Weights of a small transformer language model.
Architecture: no position embeddings, biases, tied embeddings, normalized queries and keys, ALiBi.
MLP neurons of a small language model. Each row is named by its layer, matrix (up: input weights; down: output weights) and neuron, and shows model dimensions 176-239. Each number is 200 + 30 x the weight over its row's rms, rounded and kept within 0 to 999.
After each neuron's rows, "fires in" lists the words (lower case) most often at its 100 highest values on Wikipedia text that the model never trained on; "fires on" lists the tokens most often at its 100 highest values on Wikipedia text that the model never trained on.

L4.up1024,177,232,177,219,243,240,197,180,198,211,251,159,163,219,228,162,160,151,164,249,250,171,230,223,197,169,221,161,213,227,230,184,185,203,241,250,200,171,201,187,175,250,217,191,222,186,239,198,219,191,226,132,203,218,219,210,156,241,172,188,209,188,228,199
L4.down1024,171,182,200,228,284,181,215,214,126,167,187,264,243,190,175,198,181,197,236,239,198,202,113,241,180,187,194,155,194,154,235,161,168,174,181,206,195,215,206,156,188,234,189,208,264,125,201,200,254,245,178,112,182,193,193,193,149,238,196,169,230,211,189,226
fires in: "an", "anson"
fires on: " An", " an", " in an", " is an", "An", " as an"

L7.up834,234,170,211,206,180,191,192,185,193,196,178,157,207,174,291,208,156,238,171,245,221,157,176,223,169,168,195,187,190,219,195,227,187,245,224,206,173,201,223,203,218,226,210,157,261,221,161,206,201,152,187,167,190,223,248,192,181,208,188,200,245,155,176,189
L7.down834,182,238,168,209,137,190,185,188,197,208,167,185,229,195,203,203,172,198,214,176,198,202,184,217,247,176,192,191,238,281,223,228,212,220,189,160,223,203,239,180,174,149,171,165,237,168,183,228,180,248,150,160,210,187,214,178,187,182,236,163,280,211,233,208
fires in: "an"
fires on: " an", " in an", " is an", " of an"

L6.up1126,181,216,192,256,166,214,201,215,215,210,223,227,151,189,183,193,202,222,173,154,192,231,243,251,198,230,196,165,200,186,206,170,231,232,199,170,144,290,184,183,238,175,203,191,226,217,191,198,165,254,195,190,236,248,215,147,148,207,192,239,248,162,195,193
L6.down1126,146,166,189,219,223,196,181,170,217,158,226,255,187,216,186,227,132,221,202,138,234,218,206,216,171,173,172,196,215,184,188,229,206,204,152,232,215,215,242,149,189,198,180,209,170,230,222,194,191,231,277,137,199,211,141,198,169,213,208,198,184,194,208,183
fires in: "has", "had", "recent", "long", "to"
fires on: " has", " had", " recent", " long", " to", " have"

L6.up349,166,221,224,266,208,184,251,164,211,226,176,203,184,195,181,189,225,184,207,228,178,153,189,249,196,148,176,205,251,245,181,210,170,194,242,251,183,230,197,155,162,180,208,260,240,252,228,209,250,190,205,194,171,189,226,160,163,189,192,198,253,212,216,194
L6.down349,119,204,190,189,235,192,174,229,157,189,201,203,191,192,262,185,221,191,208,180,197,159,161,207,214,212,213,182,242,207,211,215,203,160,158,239,205,172,139,199,191,138,213,177,247,230,217,222,213,180,165,174,213,204,219,227,276,187,242,214,211,214,169,194
fires in: "an"
fires on: " an", " in an", " as an"

L7.up468,233,208,188,223,174,226,194,209,206,174,197,197,208,186,199,161,158,246,193,220,221,187,239,182,187,199,209,221,280,191,188,150,169,190,215,222,171,204,194,184,195,244,200,251,217,196,187,221,181,211,220,165,187,198,140,234,189,216,215,159,195,191,223,223
L7.down468,166,170,201,209,240,125,205,271,222,238,183,167,216,196,209,191,169,217,185,207,211,200,144,227,194,178,156,200,190,177,216,162,217,240,210,221,174,184,238,225,190,262,227,171,238,209,158,213,204,219,131,177,176,182,238,188,221,191,220,194,213,247,154,204
fires in: "an", "dinars", "most"
fires on: " d", " an", " is an", " of an", " in an", " most"

L7.up290,200,194,188,178,230,204,188,194,212,238,157,219,188,176,206,197,189,213,165,214,170,240,222,230,163,145,203,225,207,226,174,190,173,183,203,187,213,178,124,164,179,206,171,178,207,231,163,188,259,215,176,236,183,198,180,251,230,163,184,211,219,206,195,158
L7.down290,248,199,225,204,230,202,150,244,174,216,177,236,146,201,195,177,205,154,216,192,173,234,212,219,200,263,190,249,167,224,170,229,188,188,173,248,153,194,203,163,228,227,204,167,251,150,196,209,190,227,221,190,236,158,175,183,200,241,177,236,145,150,196,202
fires in: "in", "of"
fires on: " in", ", in"

L7.up700,222,165,208,173,167,223,270,174,197,204,212,205,241,166,219,198,225,174,237,219,147,219,188,211,164,241,205,225,200,177,165,200,182,225,262,196,258,211,169,161,242,191,252,174,181,254,194,165,170,217,216,256,171,191,214,214,194,202,171,219,201,195,222,210
L7.down700,221,176,166,219,222,147,193,131,254,230,146,199,169,238,207,228,189,183,246,184,211,204,202,205,201,208,219,226,169,218,192,159,216,187,188,233,235,178,188,180,340,192,170,149,227,226,201,216,156,216,176,353,146,141,184,241,203,215,180,271,229,203,196,161
fires in: "to", "in", "for"
fires on: " to", " in", " for", " moved to"

L6.up1002,188,206,238,216,234,230,198,194,146,144,194,207,208,219,213,177,117,219,205,226,219,194,176,254,220,185,178,172,183,257,259,227,163,182,219,193,176,194,233,194,204,184,187,180,180,194,252,182,179,196,197,218,201,198,206,227,253,188,196,173,227,214,200,231
L6.down1002,185,217,195,221,182,167,188,211,212,192,212,214,195,188,206,165,143,200,177,140,236,230,158,217,233,167,215,201,220,209,214,183,188,188,233,227,193,154,177,209,242,249,215,158,244,186,205,237,194,171,196,192,265,208,178,261,222,195,198,136,220,189,168,255
fires in: "an"
fires on: " an", " in an", " of an", " An", ", an", " is an"